{"hidden_size": 384, "num_attention_heads": 9, "vocab_size": 8192, "hidden_act": "swiglu", "norm": "rmsnorm", "norm_place": "pre", "rope_fraction": 1.0, "bias": "none", "init_std_o": 0.0, "learning_rate": 0.0028, "batch_tokens": [131072, 262144, 524288]}
MLP neurons of a small language model. Each row is named by its layer, matrix (gate and up: input weights) and neuron, and shows model dimensions 256-319. Each number is 128 + 24 x the weight over its row's rms, rounded and kept within 0 to 255. A neuron's up and down rows have the sign that makes its largest values positive.
A block is one neuron, or neurons of one layer that tend to fire together. After each block is what it responds to, as a language model described it from the Wikipedia text at the highest values.

L10.gate119 [148 150 106  89  91 117 108  96 137 140 119 146 121  99 163 158 123 122 165 108 118 139 103 173 111 125 123 112 113 146 132 106 122 138  77 142 132  86 149 163 125  96 150 149 114 130 115 148 166 106  80 145 100 111  91 116 123 190 139 132 104 107 128 151]
L10.up119 [170  85 163  86 138 132 184 176 147 109 161 100 150 141 155 148 120 108 121 103 169 142 129 126 144 101 119 118 100 142  99 116 151 154 134 121 144 129 125 127 123 162 140  98  94 136 161 121  99 152 127 127  95 118 122 147 106 130 110  98 110 118 132 134]
L10.gate172 [104 126 142 108 132 161 147 133 152 120 127 110 144 149 123  85  88 105 149 173 121 129 135  92 108 136 135 110 137  83 132 135 165 123  86 119 157 100 103 133 125 173 149 122 110 165 124 132  76 159 148 138 126  94 112 181 128 107 151 149 177  98 124 147]
L10.up172 [174 115 171 119 126 129 114 128 165 118 160  96 206 158  81 114  89 106  61 155  87 128 125 125 123 132 156 166 124 156 104 134 138 151  75 144 102 151 117  77 141 101 163 164 158  97 130 144 118 124  90 150  90  92 142 137 161 127 176 163 124 153 159 141]
L10.gate388 [100 138 123 129 168 131 130 100  99  92 119 127 154 111 146 146 129 124 127  84 129 128 116 134 168 143 153 105 136 170 149 114  94 127 133 128  93 145 128 130 166 124 120 152 132 120  74 152 128 123 160 119 141 128  82 154 133 163 116  94 143 118 139 121]
L10.up388 [132 106 136 109 101 158 135 110 149 119 108 159 136 123 145 160  97 134 112  85 135 151 140 149 138  73 121 120  85 127 153 112 139 176 127 136 148 130 136 125 167 112 152 145 141 115 102 126 153 107  89 121 156 102 136 131 151 145  96 120 133 153 140 106]
L10.gate415 [107 126 139 117 105 107  97 123  92 113 150 153 155 106 140  80 130 105 124 183 152 128 158 140 154 126 164 127 131 115 100 127  77 149 105 117 122  94 185  84 145 151 131 121  97 120 153 154  89 166 136 101 122 148 148 121 115 118 113 179 151  99 150  80]
L10.up415 [120 136 178 100 129 135 127 153 128 122 182 142 136 130 147 112 134 103 123 117 169 131 143 152 184 103 163 152 175 164 189 122 138 106 159 143 102 161 146 130 124  94 144 174 127  97 129 123 146 104 149  91 144 117 111 131 114 113 136 164 147 105 132 123]
L10.gate430 [154 157 147 105  97 131 142 140 154 140 101 128 128 135  96  91  83 163  80 122 144 138 129 130 165 150 123 162 176 119 118 170 103 152  79 161 137 166 146 148 128 133 127 124 124 131  97 110 125 156 118  88 112 146 136 130  94 129 130 139 162  69 109 136]
L10.up430 [136 109 148 119 145 138 145 123  85 108 153  99  96 101 120  77 124 121 130 120 186 147 152 128 155 117 117 165 130 121  88  86 157 124  96  96 140 169 153 130 127 128 122  95 102 140 125 134 117  95 146  91 113  99 125 164 100 122 134 145 133 105 135 151]
L10.gate440 [141 153 119  99 126  99 150 142 115 117 169 131 140 146 112  96 154  96 125  76 162 109 138 119 161 138 120 140 107 108  59 160 149 131 125 128  89 159 135 125 120 165 112 124 140 149 146 131 122 147 142 119 140 114 111 148 143 125 114 157 145 137 106 144]
L10.up440 [148 134 135 133  66 154  78 131 122 146 105 181 166 172 124  97 138 154 120 123 163 130 135 127  99 123 159 129 138  91  67 137 144 165 133 150 148 136 119 105 140 160 109 120 117 106  81 126 161 103 130  83 125 131 141 136 119 118 107 160 166  89 104 132]
L10.gate505 [145 146 115 138  94 114 141 100 120 150 146 147 162  95 100 113  88 135 126 132 126 128 129 160 114 111 143 143  79 123  84 145 124 115 147 143 172  99 135 113 113 107 111 132  53 154 193 182 112 139  91 115 109 155 102 124 156 140 131 109 140 129 156 142]
L10.up505 [101 141 155 124  88 101 100 144 174 168 147  96 117 142 120 128 109 157 169 128 135 130 118 119 116 112  97 123 124 159 123 144  92 101 161 131 148 127 170 125 152 120 129 114 110  75 146 140 105 122 132 117 145 136 134 133 117 153 137 126 134 149 131 137]
L10.gate700 [157 170 161 151 110 100 114 122 132 151 140  92 101  98 156 114 128 124 164 138 137 153 129 124 122 117 127 119 141  65 138 134 147 116 136 110 143 109 119 110 128 150 142 128 123 113 115 121 154 122  85 147 133 175 103 124 118 114 109 149 111 147 168 129]
L10.up700 [133 110  92  93  94 119 141 122 135 101 125 136 142 154 113 129  84 122 124 151 122 167 154 165  77 134 148 108  95 118 122 143 169 145 139  78 134 101 122 131 132 144 119 130 180 126 128 163 194 128 122 120 100 158 121 151 105 135 100 109 143 137 128 122]
Description: Numeric separator punctuation. Decimal points, thousands commas and time colons inside numbers, e.g. 61.35%, £24,230, 12:44, mostly in election-result tables and statistics.

L3.gate30 [ 94 169 152 106 111 164 140 118 114 132 141 104 144 140 120 156 125 123 130 127 206 133 111  94 117 123 113 161 145 176  67 137 122 152 147  91 115 140 124 144 126 135 115  97 140  90 131 123 106 168 115 158 134 101 110  91 172 107  87 153 125 123 116 103]
L3.up30 [132 130 175  93 122 131 140 128 132 107 129 126  73  92 138 141 131 114  94 123 151 122 152 150 103 111 154 160 133 181 103 132  94 138 131 103 104 119 105  98 150 135 134 132 172 110 112 132 105 134 109 119 125 143 141  90 149 108 102 164 155 127 106 110]
L3.gate588 [152 152 134 114 110 110  76  83 176 124 128 152 144  96  93 143 111 119 119  92 111 114 154 158 102 139 109  92 150 137  74 151  87 105 107 132 147 116 114  85 102 158  92 157 127 128 132 150 126 122 152 144 177 159 145 109 137 120 139 168 139 147 113 133]
L3.up588 [167 150 136 129 145 127 106 117 135 156 173 145 135 144  80  99 132 127 134 115  76 110 121 128  81 122 115 142 128 159  76 115 102  71 114 118  98 119 142  99  94 155 125 188 123 136 146 167 105 195 103 138 161 134 142 134 120 106 139 125 138 128 116 168]
L3.gate590 [115 149 122 125 173 111 143 140 119 119 122 148 152 102 113 125 131  93 124 135 108  85 152 138 160 118 149 120 141 130  77 155 112 109 114 115 178  95 159 138 145 140 112 143 118 140 114 140 141 134 143 119 152  85 132 141 102  98 119 132 135 108 141 113]
L3.up590 [117 114 117 150 143 118 136 145 108 121 122 134 133 100 112 144 127 121  80 135 114 135 168 157 137 107 154 126 144 142 119 143 145 103 148 119 157 111 117 141 152 143 130 125 108 142 111  80 109 122 141 150 169  92 128 101 147  98 130 182 136 126 134 130]
L3.gate627 [154 138 111  98 102 143 147 167 143 104 113 123 140 123 112 152 148 107 108 116 124 141 152 140 107  91  77 145 122 128 122 136 154  85 137 129 117 121 120 167 146 108 135 113 163 134  96 169 118 160 137 161 133 103 132 124 171 116 131 172 124 100 134  99]
L3.up627 [124 130 120  80  94  84 132 127 117 121 157 114 122 108 118  95 127 108 124 118 142 171 147 125 119 111 134 149  94 147 140 149 124 161 157 122 119 114 134 165 149 121 171 106 118  93 112 107 130 114 128 107 116 124 123 129 157 114  90 178 141  88 126 108]
Description: Compass directions and positions. Compass-direction words (north, south, west, North) and related position words (side, central, frontier, heart), mostly in geographic or road-route descriptions.

L3.gate73 [135 147 101 167 135  91 159 106  94 135  98 102 126 130 128 133 100 106 125 139 152 135 137 143 133  97 138 124 124  98 141 140 117 101 116 175 148 113 112 176  75 142  94 109 148 136 177 126 137 144 136 123 120 155 147 161 120 155 126 110  91 111 138  96]
L3.up73 [135 141 103 136 136 106 121 131 110 122 176 135 165 115 115 103 119 117 118 104 158 168 170  90  95 126 125 142  90 114  63 147 145 129 130 122 156 145 106  57 137 110 109 170 141  90 117 113 111 137  82 139 113 160 162  91 142  82 129 124  84 124 137 156]
L3.gate333 [124 135 116  86 104 120 106 173 132 117 129 138 125 145 158 104 141 165  98 134 116  89 144 120 128 100 155 129 117 136 134 127 103 148 181 118 127 168 118 142 181 163 138 150 141 140 119  92 134 125  61 113 131 169 143 144 144 147 150 196 165 122 153 140]
L3.up333 [ 93 137 157 128 121 153 112 130 164 138 127 127 173 145 101  61 129 121 138 120 213  65 110 100 150 122 122  99 120 151 132 150 157 136 120 129 127  93 161 117 121 108 136 172 175 102 200 134  93 107 120 102 145 152 110 107 177 131 129  84 120 128 158 130]
L3.gate518 [181 134  98 119 111 125 135 130 145 113 124 111 106 110 128 136 145 141 117  93 174 116 142 137 158 122 100  91 136 159 126 129 127 155 146 168 130 133 132 139 128 106 107 166 160 117 146  66 103 153 101  92 124  68 173 125 135 116 186 115 151 138 120 105]
L3.up518 [105 163  90 136  75 135 133  97 115 173  94 146  90  78 129 107 137  79 133  89 161 111 124 125 132 123 154 112 131 154 129 138 118 143 138 155 125  75  79 106 125 116 165 141 140 127 120 146 112  93 100 111 148 139 126  74 109 119 130  95 154 124 115 103]
L3.gate890 [105 111 127 117 119 112  84 148  84 155  99 126 125 154 146 111 127 101 124 138 156 145 162 103  88 172 146 163 133 139 102 131  81 159 162  98 136 136 154 102 182 143 120 131 114 136 141 128 152 164 145 170 124 153 133 146 141 118 150  93 149 138 136 109]
L3.up890 [156 136 128 143 128 111 142 158  78 135 100 162 139 154 170 165 161 166 149 123 166  90 140 130 103 119 144 139 105 128 122  85 102 175 128 153 108 153 149 120 119 137 117 155 119 136 113  86  86 105 154 145 185 126 112 133 106 107 168 134 123 152 173 120]
Description: Period after numbers. Fires mostly on a period right after a number or "No", as in decimal points (2.2, 9.5), list numbering (1.), and "No." table headers.

L5.gate270 [ 75 148 165 113 145 125 102 124  80 160 135 122  95 118 185 171  94  97  87 130 148 109 144 110 158 121 177 126 149 127 154 126 171 104 123 152 128 155  71  72 128 156 153 107 152 122 133 145 124 135 122 126 126  82 135 178 110 204 115 169 162 100 113  93]
L5.up270 [107 125 146 138 119 136 124 151 163 141  95 131 141 125 135 122 156 121 144 177 133  77 143 120  93 128 105 123 140 147 153 135 127 131 130 135 142 128 123 146 102 109 118 132 128 133 119 148 127 131 160 110 106 128 146 139 114 156 126  90 130 106 154  75]
L5.gate645 [ 69 150 107 133 131  98 152  73 166 139 127 133 171 126 167 122 141 107 119 146 145  85 131 130 151 140 124 152 131  83  82 120 150 106 133 153 126  79 126 146 116 163  73 124 149 125 137 119 131 123 147 108  60 153  96 113 135 186 148 118 122 133  93 122]
L5.up645 [125 135 139 161 178 110 118 150 106 124  95 147 135 103 125 117 115  89 150 125 104 108 150 140 157 109  89 148 108 126 138 104 119 107 150  77 137 135 112 147 129 148 114 101 108 129 110 145 176  87 160 108  95 109 101 143 123 123 130  99  98 148 118 171]
Description: Passive auxiliaries before predicates. Forms of be and similar links (be, were, been, being, remained, was then, not) right before an expected participle or predicate, e.g. "were being produced", "started to be considered".

L5.gate608 [ 82 120 109 148  58  86 178 132 102 113 107  81 127 102 125 135 166 127 107 134 129 100 152 122 113 158 185 122 108  68 103 162 159 138 159 151 123  94 147 157 153 141 122 151  89 109 134  84 109 139 130 136 112 177 146 109 109 141 186 112 159 113 124 117]
L5.up608 [135 118  95 142 129 126 142 142 110 156 136 122 135 139 112 126 133 156 111  91 139 140  79 159 128 156 160 129 161 129 100 166 137 112 105 115 120 116 118 139 104 111 128 117 114 148 127 171  96 145 127 192 117 119 101 122 124 103 119 122 141  90 115 160]
L5.gate1004 [133 140 135 100 139  82 181  89 109 120 141 119 155 148 160 110 112 111 147  99 135 131 120 178 122 126 143 120 110  79  94 120 146 133 135 114 123 125 109 121 122 157 137 130 138 128 176 164 144 149  92 140 100 111 156  63 161  96 140  90 166 133 102 164]
L5.up1004 [ 92 147 117 134  83  92 172 132  99 133 130 121  80 125 113 158 138 123 138 140 117 130 132 159 135 128 174 129 133 127 133 181  97 133  60 144 140 120 119 115 108 143 106 184 129 131  90 141  95 136 130 112 115 130 145  91  71 123 165 124 161 118  97 135]
Description: Plural noun endings. Word-final plural suffixes completing a noun, usually -s/-es, as in modes, schedules, altitudes, locomotives, often followed by of, punctuation or and.

L3.gate99 [124 161 133 115 115 113 122 175 104 131 130 139 116 133 135 101 123 119 137 140 101 173 148 111  77 148 137 142 108 103 111 108 136 118 151 114 118 131 151 119 133 119 145 110 116 121 175 178 140 119 119 107 141 120  88 176 121  94 149 145 139 115 118 110]
L3.up99 [164 133 128 103 131 113 150  79  94 127 130 125  91 155 161 153 157 131 127 168 146 114 117  82 134 178 114 179 101 137 116 113 112 111 107 167 111 112  79 139  90 135 128 138 168 113 137 144 159  88 121 113 109 118 140 153 163 130 109 156 137 112 104 126]
L3.gate152 [128 102 125 107 109 171  95 137 151 128 123 129 104 134 158 156 121 136  93 105 198 122  97 131 143 108 108 114 136 145 133 164 199  82 104 162 104 150 132 107 166 126 120 134 140 136 124 149 143 162 135 111 167 171 132 135 125 128 160 142 103 104 120 138]
L3.up152 [131 121 138 138 109 117 152 165 139 124 108 174 118 107  86 124 113 105 134 144  83 142 140 103 142 144 151  82 142 102 116 118  98 104 164 132 179 122 142 121 150 105 129 103 135 145  96 162 151 113 119 106 158 108 130 121 127  81 156  97 146 158  75 108]
L3.gate501 [115 153  87 134 169 129 113 156 109 140 128 146 111 153 139 131  89 127 115 161 137 128 149 146 136 125 127 105 124  92 145 146 157 122 134 115 158 168 142 125 101 183 120 144 129 111  96 159 175 114 132 126 132 195 146 119 136 120 116 148 159 125 123 120]
L3.up501 [120 130 146 130 113 128 117 135 119 113 128 120 169 130  97 128 163 123 160  83 119 133 111 124 105 122 111 103 110 164 159 130 154 115 136 176 128 118 115 142 181 151 124 130 106 107 136 143 136 133 118 158 137 109 147 164 158 130 140 125 161 109 122 173]
L3.gate709 [165 121 108 150 148 104 165 112 129 169 153 120 155 145 102 129 122 115 124 113 104 143 135 107  99  78  94 167  95 147 149 126  99 119 160 107 163 102  95 105 175 138 112 107  99 144 115 138  94 168  96 137 163 139 128 177 114 150  98 147  79 140 180 144]
L3.up709 [133 125 123 113 139 163 132 127 125 121 159 158 102 131 104 135  80 102 132 106 139  88 123 172 121 112 119 136 119 133 110 164 128 149 130 124 143 138 106 120 140 138 154 113 153 123 131 148 157 166 127 113 177 147 140 109 163 112 121  96 112 110 120 129]
Description: Predicate after "took"/"was". Mostly "place" in "took/take place"; also the word right after a copula like was/is/were (also, a, considered, chosen), plus some mid-word pieces.

L5.gate146 [167 131 141 152 142 138 133 155 109 162 102 145 111 140 134 131 128 126 114 129 131 105 120 133 120 140 157 148 134  89 135 129 114 128 148 126 124 123 122 165  88  99 138 164 145 146 142 137 124 103 115 105 142 117 120 145 115 132 169 147 126 128 162 135]
L5.up146 [130 158  94 105 146 145 107 145 124 162 113 123 105 106 115 127 165 131 152 122  90 131  81 140 113 126 176 160 117  79 146 122  98 101 145 126 157 188 135 165  97 102 126 139 149 129 138 137 112  98 137 194 117 114  74 130 130 151 101 159  99 118 129  99]
L5.gate533 [127 169 158 133 134 131 153 131 138 114 131  82 140 132 105 122 112 119 143 122 155 121 138 126 115  70 119 125 108  78 118 126 135  91 131 130 177 116 122 123  89 113 130 111 137 127 139 159 124 145 117 143 102 110  99 132  85 184 133 118 162 118 116 136]
L5.up533 [141 130 147 121 116 106 133 136 111 138 150 147 120 139 120 156 172 137 176 104 139 153 124 150  98 101  91 166 161 160 143 138 116 113 154 111 135 149 149 103 106 146 150 137 143 161 135 146  86 170  81 158 108 109 117  87 101 155 122 147 182 127  99  85]
Description: Infobox "Website" field. Mostly the Website key in infobox-style key–value lists before a URL; more weakly "of" in names like Coat of arms, decimal points in score tables, mid-word pieces.

L10.gate20 [120 108 147 100 125 149 122 148 108 138 202 153 100 136 111  92 146 171 152 118 139 140 119 155 141 149 125 154 161 178 103 155 141  99 147 136 146 146  88 135 164 154 150 125 131 147 153 116 145 167 148 133 122 110 145 168 166 176 140 128 125 134 117 146]
L10.up20 [ 95 111 171 164 187 166 174 145 113 134 141 127 138 161  89  89 107 128 151 161 131 129 147 107 151 132 136 114 134 131 142 139 119 125 115 154 141 136 143  90 145 146 135 130 112 130 131 127 124  92  85 123 147 167 106 171 150  69 163 136 111 105 145 140]
L10.gate64 [120 115 135 125 166 124 121 107 109 105 154 130 132 106 152 113 130 158 137 119 132 145 162 170 167 135 148 146 127 127 122 129 117 163 144 160 100 129 139 123 129 136 135 141 135 136 118  95 122 162 120  60 104 115 117 149 146  89 123  60 115  85 157 145]
L10.up64 [151 141 134 135 105 121 138  97  98 120  94 102 136 136 142 129 108 156 135 113 127 106 159 154 139 145 151  82 152 138 106 111  71 119  83 109  86 127 136 130 113 158  84 138 147 123 123 134 108 139 161 106 139 155 173 118 127  90 136 168 126 132  99 117]
L10.gate270 [ 99 124 153 163 124 114 143 159 126 140 122 124 115 157  96 143 113 119 133 136 144 146 106 130 128 118 171 113 122  91 135 121 153 101 102 151 132  92 127 150 175 129 141 108  80 183  91  90 132 155 124 121 122 126 131 102 155 134 132 157 122  96 122 102]
L10.up270 [158 101 143 184  80 111 127 111 144 128 149 134 108  95 140  99  80 146 150 116 147 111 133 146 120 128 148 153 132 130  51 146 126 100 147 137 101 102  89 158 119 125 102 106  89 139 152 131 112 144 105 143 146 111 112  84  97 143  98 118 152  88 128 139]
L10.gate339 [ 88 130  89 133 111 103 136  96 117 137 120 148 117 136 119 141 122 102 108 131 114 141 126 136 122 105 178 144 143 138 123 108 133  87 140  96 152 124 155 141 114 115  80 121 141 130 138 110  87 142 107 110 150 195 121 147 147 132 134 134 172 122 139 104]
L10.up339 [ 99 140 137 131 119 153 121 162 145 158 140  82 130 149 136 125 140 113 122 112 129 141 128 127 116 136 187  77 117 146 126 110 102  89 142 133 122 150 127 177 109 123 125 159 118 100 111 138 101 119 106 117 115  70 148 122 136  87 147 153 176 163 151 140]
L10.gate507 [114 102 141 141 146 116 129 109 188 107 154 116 129 123  99 114 110 108 130 135  82 113 134 127 110 151 175 138 107 117 138 180 103 163 176 170 112 151 150 130 118 181 141 133 124 163 132 110  92 140 109 137 155  97 133 105 169 136 142 110 139 118 159 138]
L10.up507 [122 106 120 124 106 132 131 180 148 158 125 160 121 158 145 146  92  86 119 141  98  91 115 149 125 158 146  84  61 142 124 151 132  70 162 155 139 153 140 128 129 162 137 125 161 173 130 113  82 141 124 139 137 157 124 127 134 126 125 190 111 123 120 137]
L10.gate635 [126 134 139 179  83 113 144 116 159 104 129 124 134 145 114 112 124  68 116 172 137 125 159 118 115 125 138 148 117 168 143 111 149 147 149 107 144 113 141 111 132 108  93  93  99 139 102 133 144 154 138 118 129 106 137 140 187  96 131 149 106 136 123 129]
L10.up635 [ 82 143 133 145 160 135 122 146 125 131 142 105 122 128  98 116 131 119 111 133 110 124 165 160 110  65 115 150 134 117  70 118 134 178  98 120 139 163 106 105 146 161 137 111 141 157  97 125 119 130 143 144  89 129 134 158 161 121 147 153 122 165 153 141]
L10.gate840 [112 144 124 163 148 180 123 143 163 143 126 108 128 124  96 124 113 146 133 142 134 127 110 140 140  86 154 126 138 141 124 143 156 155  86  81 125 157 130 137 120 159 122  98 111 143 112 151 142 158  95 120 115 140 129 175 107 122 138 171 114 141 136  99]
L10.up840 [135  92 164 128 134  96 136 144 116 124 118  94 119 109 184 155 123 108 153  97 147 147 127 163 155 122 147 102 175 137 136 125 157 151 151  75 107 182 125 151 149 140 134 150  88 128 123 122 127 162  99 167 130 125 126 148 114 118 110 124  94 141 130 163]
L10.gate910 [135 148 126 142 101 126 197 151 122 132 127 140 135 106 131 107 101 126  72 113 159 117 104 150 154 106 137 135 122 134 102  96 140 133 137 153  82 123 118 151 107 129 141 121 112 113 164 139 140 131 117 125 109 133 130 111 109 128 126 131 114 142 125  83]
L10.up910 [173 103 113 161 101 129 197 123 106 106 144 132 114 140 116 115 111 153  91  88 145 170 161 141 139  86 133 129 108 134 145 114 115 101 117 132  86 134  82 124 128 132 136 102 162 113  99 114 126 185 113 107 154  84  88 101 101 138 112 139 143  99 173  83]
Description: Geographic location nouns. Nouns and direction words naming a place or part of a landscape, often after "the" and before "of", such as end, east, River, slopes.

L10.gate313 [129 139 128 110 117 127  92 112 133 146 145 140 100 137 152 131 158 119 125 101 106 117 184 134 109 119 125 135 183 169 109 113 109 142 158  98 146 109 111 129 125 109 120 116 160 123 148 125  94 118  89  99 149 145 116 120 147 147 141 124 140  94 127 140]
L10.up313 [102 151 151 179 112 119 120 102 119 144 150 130 134 131 138 138 127 145 131 114 138 129 121 147 131 102 152 104 134 110  95 143 147 101 129 136  84 145 101 132 119 138 168 102 132 125 135  94 108 184 135 138 117 105 156 120  81 141 127 138 136 125 134 103]
L10.gate322 [117  87 121 141 103  79 124 107 130 139 112 109 140 127 140 157 157 169 148 163 160 168 154 108 107 161 121 152 109 129 138 139 148 102 175 116 138 147 133 104  81 114 114 101 155  98 120 125 128 139 164 110 121 150  92 114 131 163 126 123 134 143  85  89]
L10.up322 [ 94 112 200 141 165 132 100 147 135 112 149 128 139 177 149 125 170 119 134  98  98 155 141 109 132 126 125 145 131 148 150 117 130 126 141 142 117 133 139 139 109 157 119 118 146 101 136 118 112 118  80 162 155  85 105 124 173 110 112 172 122 148 121 109]
L10.gate384 [137 136 124 155 140 116 153 113 162 173 174 135 184 117 126 106 144 114 127 154 117 114 130 110 139 134 149 161 126 104 114  93  97  87  85 121 110 117 101 117 150 135 151 122 161 131 171 128 101 133 171 106 118 122 126 118  96 141 140 151 116 142 115 142]
L10.up384 [133 133 136 125 176 149 128 136 118 143 107 163 146 159 138  94 113  97 145  65 157 117 147 181 114 166 102 119 133 137 153 144 113 111  87 158 113  97 127 114 113 122 162  91 136 177 143 137 124 122 105 107 150 186 147  98 111 147 111 104 139 138 114 129]
L10.gate693 [156 128  92  87 156 117 124 100 113 148 162 159 105  90 182 137 124 119 126 160 147  98 142 147 123 133 121  72 115  94 138 113 130 120 140  90 131  93 134 127  96 121 121 107 135 126 164 134 125 148  93 107 106 128 107 126 121  95 144 120 173 120 125 118]
L10.up693 [132 107  99 121 136 137 102 144  88 133 131 138 173 158 113 148  82 101 155 112 125 100 123 108 177 112  98  99 116 134 140 111 134  66 164 111 101 108 137 163 103 130 144 127 150 129 169 107  93  87  91 130 166 128 154  98 124 154 155 183 127 128 128  81]
L10.gate743 [141 114 116 125  97 143 141  94 131 139 123 151 118 115  92 120 128 128 144 103 139  63 188 103 134 169 131  91 117 116 127 119 105 102 150 173 166 140 124 109 144 146  86 123 139 135 144 160  85 183 166 154 123 122 102 142 114 119 145 128 100 109  88 142]
L10.up743 [140 145 118  99 146 139  91 119 116  97  92 122 129 112 152 101 118 114 195 167 125  90 107 135 103 151 132 133 130 123 130 109 115  80 186 143 141 117  90 112 143 131 113 116 138 112 111 114 120 145  80 159 131  87 136  62 141 140 141 142 158 102 141 145]
L10.gate841 [114 159 137 139 119 154 141 137 112 134 127 106 150 137 166  94 212 157 147 151 124 157 147  70 121 125 130  95 127 120 132 100 137 130 126 121 118 113 112 136 123  99 158 132 117 152 110 107 120  77 122 113  93  93 148 107 108 114 141 167 119 135 132  85]
L10.up841 [102 140 143 104 129 119 122 112 120 112 161 119 114 105 122 145 136 131 137 175 103 130 146 128 128 113 123 112 157 158 127 115 116 135 139 117  65 142 115 163  76 138 122 134 143  95 126 118 135  97 104 111 150  85  97 136 100 129 142  83 138 124 104 116]
L10.gate869 [142 149 117 129 154 158 137 139 139 110 109 123 116  90 103 152 138 154 124 106 118 108  70 144 145 134 159 155  95 144 134 154 156 114 124  71 124 159  97 163 176 100 145  90 125 118 131 116 159 100 146 161 140 150 138 128 159 124 159 128 143 121 130  89]
L10.up869 [130 135 117 134 134 122 139 117 156 110 176 126 131 135 102 145  95 160 119 177 130 109 127 163 153 125 115 134  87 135 174 164 147 103 135 154 103 125 141 113 100 122 114 120 137 163 132 170  94 154 125 103 120 112 110 104 102 103  98 133 131 116  70 118]
L10.gate951 [128  84  91 148  69 139 126 134  89 133 139 145 150 138 142 160 141  80 140  80  98 107 110 137 174 121  90 144  83 117 157 120 133 144  92 121  96 133 146 161 116 111 130 130 119 166 171 104 106 140 111 119 142 134 138 144 112 133 131 116 116 152 151  88]
L10.up951 [120 102  87 176 103 113 134 139 124 142 132 175  99 113 131 152 106 131 166  92 109 169 145  92 136 147 106  90  70  93 153 121 132 155  97 115 124 133 158 124 155  99 120 165 131 141 126 133 110 117 154 131 152 130 151 107 138 134  93 158 108 128 109 130]
Description: Auxiliary after event subject. Forms of be (was, were, is) right after a narrative subject, usually opening a passive event: Hankey was charged, members were wounded, Lukas is cured.